config.toml
n_layer = 11
n_kv_head = 1
activation = "gelu"
rope_fraction = 0.25
init = "uniform"
optimizer = "adamw"
schedule = "wsd"
decay_shape = "linear"
MLP neurons of a small language model. Each row is named by its layer, matrix (up: input weights) and neuron, and shows model dimensions 208-335. Each number is 500 + 40 x the weight over its row's rms, rounded and kept within 0 to 999. Numbers have three digits each.
After each neuron's rows, "fires in" lists the words (lower case) most often at its 100 highest values on Wikipedia text that the model never trained on. A number after a token or word is its count.

L5.up972:461555444470454507517618510513483525458501491495640433444522544537497449454530449453505500385421511432497496544425477467505494504544500497460469496540611426439437545549537487492493511492573474517486526500521524495460487507514566531498528558437451517540487525491484483515520549520594504522432521560581482495470498555496537467551428549451494537430553443536485523480510493531467536498513
fires in: "have" 30, "andre" 10, "having" 8, "had" 8, "re" 6

L8.up1360:375496460550500536543460520517540517528460480543520548557512446451490460508535538526413437508480531548486485508460539543497509495536562429495493467538544510541469506427518506476434443525493479527463492500514528486486469395562489517529534492499428526494550465495549544463515501479520501440536545577557467432485475555574557552470513505541549500532540532540541523445487469544461483420423
fires in: "act" 14, "june" 12, "january" 10, "in" 10, "august" 8, "september" 8

L5.up883:503477513515442388553526477454528520519559464478463480475570515488532457504510520497482531454479510430404473490500589552501513493495518407502423449472506478510493464523482537599521518525529532517501505464516438427536536506515507545589532554531495568564492463452496492526517493502460509409471532481547472468458487496480557536499501534475535551477481476553524586466490484559505457524405
fires in: "of" 30, "two" 13, "many" 12, "three" 6

L5.up166:505484493471452518568545479450496550457450534552523565462477509515504560550463488484511493427528470407496460566492538553517505535523555510565506553579505407515457432435490525477442436542505513544503496433469445509522466491457497478542464483516515523413531423485577486450534474529606495474442496523458542533550522495508579529526539465489556472361502535518566518441472414487480439503462
fires in: "and" 44, "he" 9, "player" 6, "an" 5, "of" 4

L5.up44:512446496467504480507559476531503479505453489563511486485489507500460489511492440467560498461454404439514557536461519465502474542545523531447473480569483465521491486571499523565515533464460471520555504512446492443479496464473493477443532553377524495523554482590450513510519534544460552466470512510511464519501483541471489556551494470496552496472516519540469634449528518480449561530468
fires in: "of" 20, "in" 12, "following" 12, "from" 11, "to" 10, "during" 9

L7.up1236:509418488515405504488548497416613502566430568556556495446509453565571510539525473468499436488573502496549506492476513513425552511481506461496539449529539529535495505462517447493468482476509524526475536503566475489395560468471516510397514486411450593561493448464535442471535531465440534513575488434507487498489488581534453510566518487530574523502508466412465522507477484541461404488473
fires in: "none" 27, "ms" 21, "to" 8

L8.up263:459477505547430521452455435490478472488544571545619510561558510558472448463487432473434487410464479489431534568436540497492578508431507529447461465493463450454463456453492472547531529434540476475550526410502495496486579484478527510467530509434454493492477502451461543465543493548525505452489507477531531462483481481463468509456514497484515493524473481511555489449531523559495472579489
fires in: "to" 63, "matt" 5

L7.up1243:493467471420415468540493507471528477527465478469505511429531563508442479527494475508421456492518535525513500516508511474518444501467546476458487501514500463489416521532515486563556463495585499500549478430447491476490552440478495531557495563411452591478569465405500522542573501510617565480471501546471435465468400497576540577538514522512496474434490560557516540492508521459486518469546
fires in: "has" 19, "with" 17, "had" 12, "have" 9, "of" 5, "having" 4

L5.up700:595465480460448494488452429474447528500480570526528466464463569547493479480545505512464506616449491526503455544477501532529512473479545475566488435535495540469483426456545532535487515488552487508449579560527472492423520564593502529493509537453446518470506449544455448471520490552505473512492445472512514513492491515492475506615470478524518488471502442423534548480491487501510525460421
fires in: "of" 78, "or" 6

L6.up1077:547496477520470475577564448533474478479564503490491539502549459532469442494475495463480537458491536525478602467525559556496466498491472442555479454507392458507518474448472504524511518464532524522506552456503458415505518461551427469573508483469436584563481424450500459488486522491510512497496539522474483509479471470510557511558451534537480549480634500496575566402455378560576493470488
fires in: "of" 39, "several" 17, "many" 9, "other" 7

L5.up343:446531471495488565490505427518519487550518460560547549486444505478583479537480484503466444524495538503531426518512462465460564541513483547514470552556526467483460509490447499495550541452554478540462539515506527403468507528473498442557508536521476594535513479441496455506562494489530531449467493429511466555474505581487471524539467524490510524438595509557437526471489474515525518524433
fires in: "that" 18, "to" 15, "in" 13, "on" 4

L8.up1206:445483486460463480495536535473518503455409427573486492474541536541472473512504485452408510398452514446438502528460437573504523534485510459508467509502537429469516456533509521579534517502502496530479487507536475416465517462450453534492509592495502517488515460416483538483558529467500469535487536552529504571535468468521508443544480449527501500546499534517453522480510541505428475466472
fires in: "by" 27, "of" 20, "with" 7

L8.up1284:485473479520505489464516485558516493513506568488500511520517549491476437517518464502463486479486494508527552505497452540443568534465535495494489515511463543503577530525544451485432533566472477545530507527393516489505529495511478476553550554563572501496477520528563518528478464562504482498532502519483417533515475542511537519521495539518487526499483480522470525486525450512476472549509
fires in: "september" 14, "october" 12, "november" 10, "december" 9, "may" 9

L6.up1369:537486461485452529552469433491448545409538550552525485452487520550508524454574374499513514423544514485477530510503542530506525524503592496577489492529488512536523496484507533516483544528533519548474547507498481471553521551551515533572532523471567493552507471489455465518525517514466458416510475448531457502494521478567459515555489443574536467465580486471567484522462537476517490512501
fires in: "on" 48, "for" 24, "under" 6

L5.up146:595536492502495493442483465475481484483453502528507560481538510531486500517473553520485549444476423487492469530590521509523484523495473477573492411491603444518472494505483460438417511487446587529509449470519477420530485528447521497486513519516519495477467464482534427505519558490492514500480529529538471475454443509591543541451507548502582556479543439549467454452409494526568456507382
fires in: "since" 17, "and" 14, "of" 10, "in" 10, "by" 5, "after" 5

L6.up1209:504515498524464529549560549477525508480532437496484513419536551513497424481488487475381541496442507490460483499460525502523535512524508432467422511490480514556504460515546472516511509498512548468521469419491488412506578523486508540532466521456495528606484454468540569490543462472458582469508505442508462495500483535463525473508400561449536530498513544544557497433478396484508493532511
fires in: "of" 29, "both" 13, "many" 13, "several" 5, "by" 4

L7.up951:487456507481518509506521535465519416494546486535473544414464573544457515577610490597508436529534489520477422505459443481521489537512555513487513555552550519537483500480509474557493447458457510483543467522416465446500498495485418460535556572569529507539515408434541489537515443560521552531497557491455426511470411520453491464477541519549518513463524501437441462510554463461528499478491
fires in: "of" 37, "a" 22, "isbn" 7

L8.up1095:529489523538491589563467467537514478488481466557508521422554478523448500533463453556504456531540493467547532507446503500524502545471467473493420522540490476455527498492489493509517549459484495538450501505458506457462495548551517517582503496500516491575461467497551443456499442491538561451471488444587420460490478537504529568515430525551554533431491504469495547495515479561522453485463
fires in: "as" 23, "but" 22, "and" 13, "also" 8, "however" 8, "later" 4

L8.up430:481494486476512565502510400474496439498459495547559524501509533561475514534450498498526516486557501502473492604462489459476488454454516550527447456492505408482541444450439468501521535448514472523501451472569508447473477518533520461586480541523501531467487541487480501485538509563563478473488551520585504537496491530544499463488432489505485510485446456544448500427594489479539491498489
fires in: "to" 29, "can" 18, "could" 13, "would" 7, "must" 6

L5.up1329:516477501513455553486442477444454546492545530516524542466453551477502440458510450502441498406591512498444417483476506449455534524519471475541458553452481502485420436432549439495463488537504518502528539496451441538510548529493481441454423488488444479514425435488532480564531422520532545557477519486527492526486427531565502447549488515514522496495525428550466477482446522486480511615475
fires in: "of" 71

L6.up104:450512527505437439518551510500558496488522531526438567482472541517475425591545397547549492453477540568475521546451510495553500539505534462498440418501489457430530496530575626528530500532529534487523507461489473517499443455554477520497525560537465531618494438454587479502534527557464590501517547491485516538504499476547497541488496475494512560493510485483480494454474472489525517513406
fires in: "other" 33, "of" 8, "most" 8, "any" 7, "several" 5, "the" 4

L5.up347:529484488434465557422525444420562434581478522503481537474560580505484504554514493450481492522504499449521445571449541439500494499544533536496415504550507540504508548509501522560498504572552413593492526544448455499491483478497503520515531593533533505498539508472549492519551460542513510563543478495418474542404472524531494594502466542543509470508492521548458566503475476560418525493409
fires in: "of" 35, "an" 11, "record" 4, "total" 4

L6.up1048:457517448509460542498480421547509479498500484468483503501525538456488466579453490558545539474440431528504552472457505457486454535520549589528492516530537494469478474525551538463504480441436609507513421511437531440417418434590516508510480538429534487464430480419526466492533488507500558488495541519515437483497538513456541539531440458432507477471537507536439505507497540478472520547461
fires in: "as" 97

L7.up1533:457475483524464487551506469448507521504589564586446537493549543550527418513516480488467465472429479501490434557495502542511474469490508509548493518536517504603474482455481515538464494555503525479518490485435427535536452496435496517507494526483490552485426518439527447519513504482496464449478471485505521494501475515565527479548440455566541517472535431542478583463523544513520515500493
fires in: "of" 43, "the" 35, "s" 6

L6.up1317:533472512520520420487487445464465488504575536557488505479469512512483468480586488535480527574476517525515491494475568486451513513506520435530529551548568491475497449492488514540502483465567556496465432541545484451485514467506456560511539513477430598509463431494472478488536489521444495452495479428500433460538526538483494516483517448510461405392464530541560552464480479461507498584474
fires in: "of" 20, "on" 15, "in" 7, "between" 5, "near" 4, "around" 4

L5.up588:480465461507531482553455502490557513532498523523487501463523524469505461511576446509481497411505543580536504549532512461496459502497529423479502485505529503493492440538480514510507465481471510498541532484457460533465540468528469539524445503407508442456545540540498484508471555579508467561455520435448466584473485577475582448556555449417525445490517430525537515446503490494528540473563
fires in: "of" 43, "from" 15, "entered" 8, "into" 8

L7.up89:540470467437412420522464460461500452556485509451534536467496534561493419507545440474441446462515511513549509566482478583516472541457487498577423492508475523516531454530517527538505577554534538551481543528452465477457479496527499585530564540495446513482500504493545439493470486470500519438523504500480491475496501564531519510441520522467600417457534477555454492515470515479467535569526
fires in: "is" 43, "was" 13, "a" 7, "first" 5

L6.up145:524473453555528508482471473519490435473538500471505543455444502519436423516546471509475497481456483564470531577424467528482479492457542524542463508563499469512511468526591539488494465495443438536498556574572597516461475545497522436531580546428516489551534456469457443527460477485443490523513421456507411458444501456470496458569460485552474498522517457464471498457547482518497562430443
fires in: "s" 26, "of" 21, "17th" 5, "national" 5

L6.up1294:456520423537556470508481461560529518515480515550531495554579530483517459539545472508500438517495441473533507552487433477400456482442492472498511464478495520493498441500502526490558453481524480471573519498446475481412552491502510535506615539539457493500521468519508531451519499522531476526452496527579514570464526544544482453464498572561478442487516460579494544470499522520457595484482
fires in: "january" 19, "october" 13, "february" 11, "september" 7, "born" 7, "may" 6

L5.up106:505410495492444471410518446438455481547510613557477533443520453530455479515542472492526567510519520534428441534515607495496486459558516484500473506510488566445503490486465535546519494517539550537418514513516503519387452451505466548472518500466458502532464515457489503504495476562497506442496518560561539490478526604487541549533519511541522496485465548486545481424544495461464416504522
fires in: "of" 52, "t" 5, "tikva" 4

L7.up742:439456518410414500479487494535467477526462505531461506476561533497460467547478441437512448521403474534507470475456468536516440484517521514568472546535472549454470454527541485574499577530501485473478454569452421510505525470520405532514574545475488521457559499537502546499577510513495517484478541513505558560455425477558423529542502540508490578446487469470473529538431560483489445493553
fires in: "at" 45, "n" 7, "of" 4

L7.up1168:520459511504494558483503462469504434508534426448594526556495546556454498538452396504510493486458459504439487503495494567554525493452496521478459471485599422497466425464579470517477539445477518550488549425533522451488440537468494456551487556453447465505558503455459490539543467546508526486516516469507504518503506465507525493530454416524517495510396458543515534481478498604478487597499
fires in: "to" 74, "arts" 4

L6.up340:495407495472452526557550464491511519539509495556521529432522505532465504518497482444459526463482397531537490491463492492530505473526512520580497484494509478463463526476513528461501517465573500561534544419485529441478580487495539518508536551448441455559560528395544463492498483547505489410405562499510497516459455431546554566451508544486557459472495554483459486512481511532492439499432
fires in: "for" 54, "with" 26, "and" 12

L5.up212:562480461545526487518523499540533452491509499534542503511568514521531546549500537554474515451459517521477501524517508512523462436493571446520486539542524517540494507507518570528455444469523446513494550572478475471449477430478543512571533524408503520420522476533506486499441486503484487544476537513437522478521468593474480458554483556538505478496455405504509467520445497463585533486527
fires in: "in" 15, "first" 14, "3rd" 12, "1st" 9, "2nd" 8, "second" 8

L6.up994:488480455506488484512517507517476468483509474533590412476596505498501499508452558446503538458505454522483545514521591519540485422484569520529503499494507516479508480440539508465523519473561486456429394538498553440493446502475573547489496503475483466504551466516533508470569503555556525466515592521543499437453497515552515529507523422447498446511494498467503494478497520495534506408568
fires in: "first" 27, "second" 12, "career" 5, "19" 4, "12" 4

L5.up672:467507474416537500497468476530483495551512499516523478473503533548423501464560511523476505446514573454520435513453504456508476507449469489506515543594462514493475518543588513522490446447630508481594517450482483500475526487508450528454517500530419551491576472501500574466484493526453514532522578542565463493505486504504454454535419591527494443518507517524584531491468533485513498500467
fires in: "has" 62, "had" 13, "with" 5, "have" 5

L7.up879:529491474538490526576458483501506510486553500554511463474496503522407491526463504513455554496477502494473548545566527517478436509526574501485501580500555524504494559544497465456536481459547511472550431501523488406524554497475496541525552500429479507470555498450539542541521485515484581481511500481512467448443493514485548535601487513537571530498514520549543423505440447473555517427567
fires in: "in" 47, "first" 14, "of" 7, "s" 4

L6.up560:502503515413412444520431496430549514533490456487507465527435519521536442517560509557440492469531492544393479573543529507528534541547477443508476448548516519523521507494530497528471481513512465543561395516485494508463528436482512508470579502449485561491495539471555414478510420538532504465439564512505510420433469498497477575552546562580484500522461558517505482538573543486522531553537
fires in: "an" 53, "is" 17, "was" 16, "the" 4, "been" 4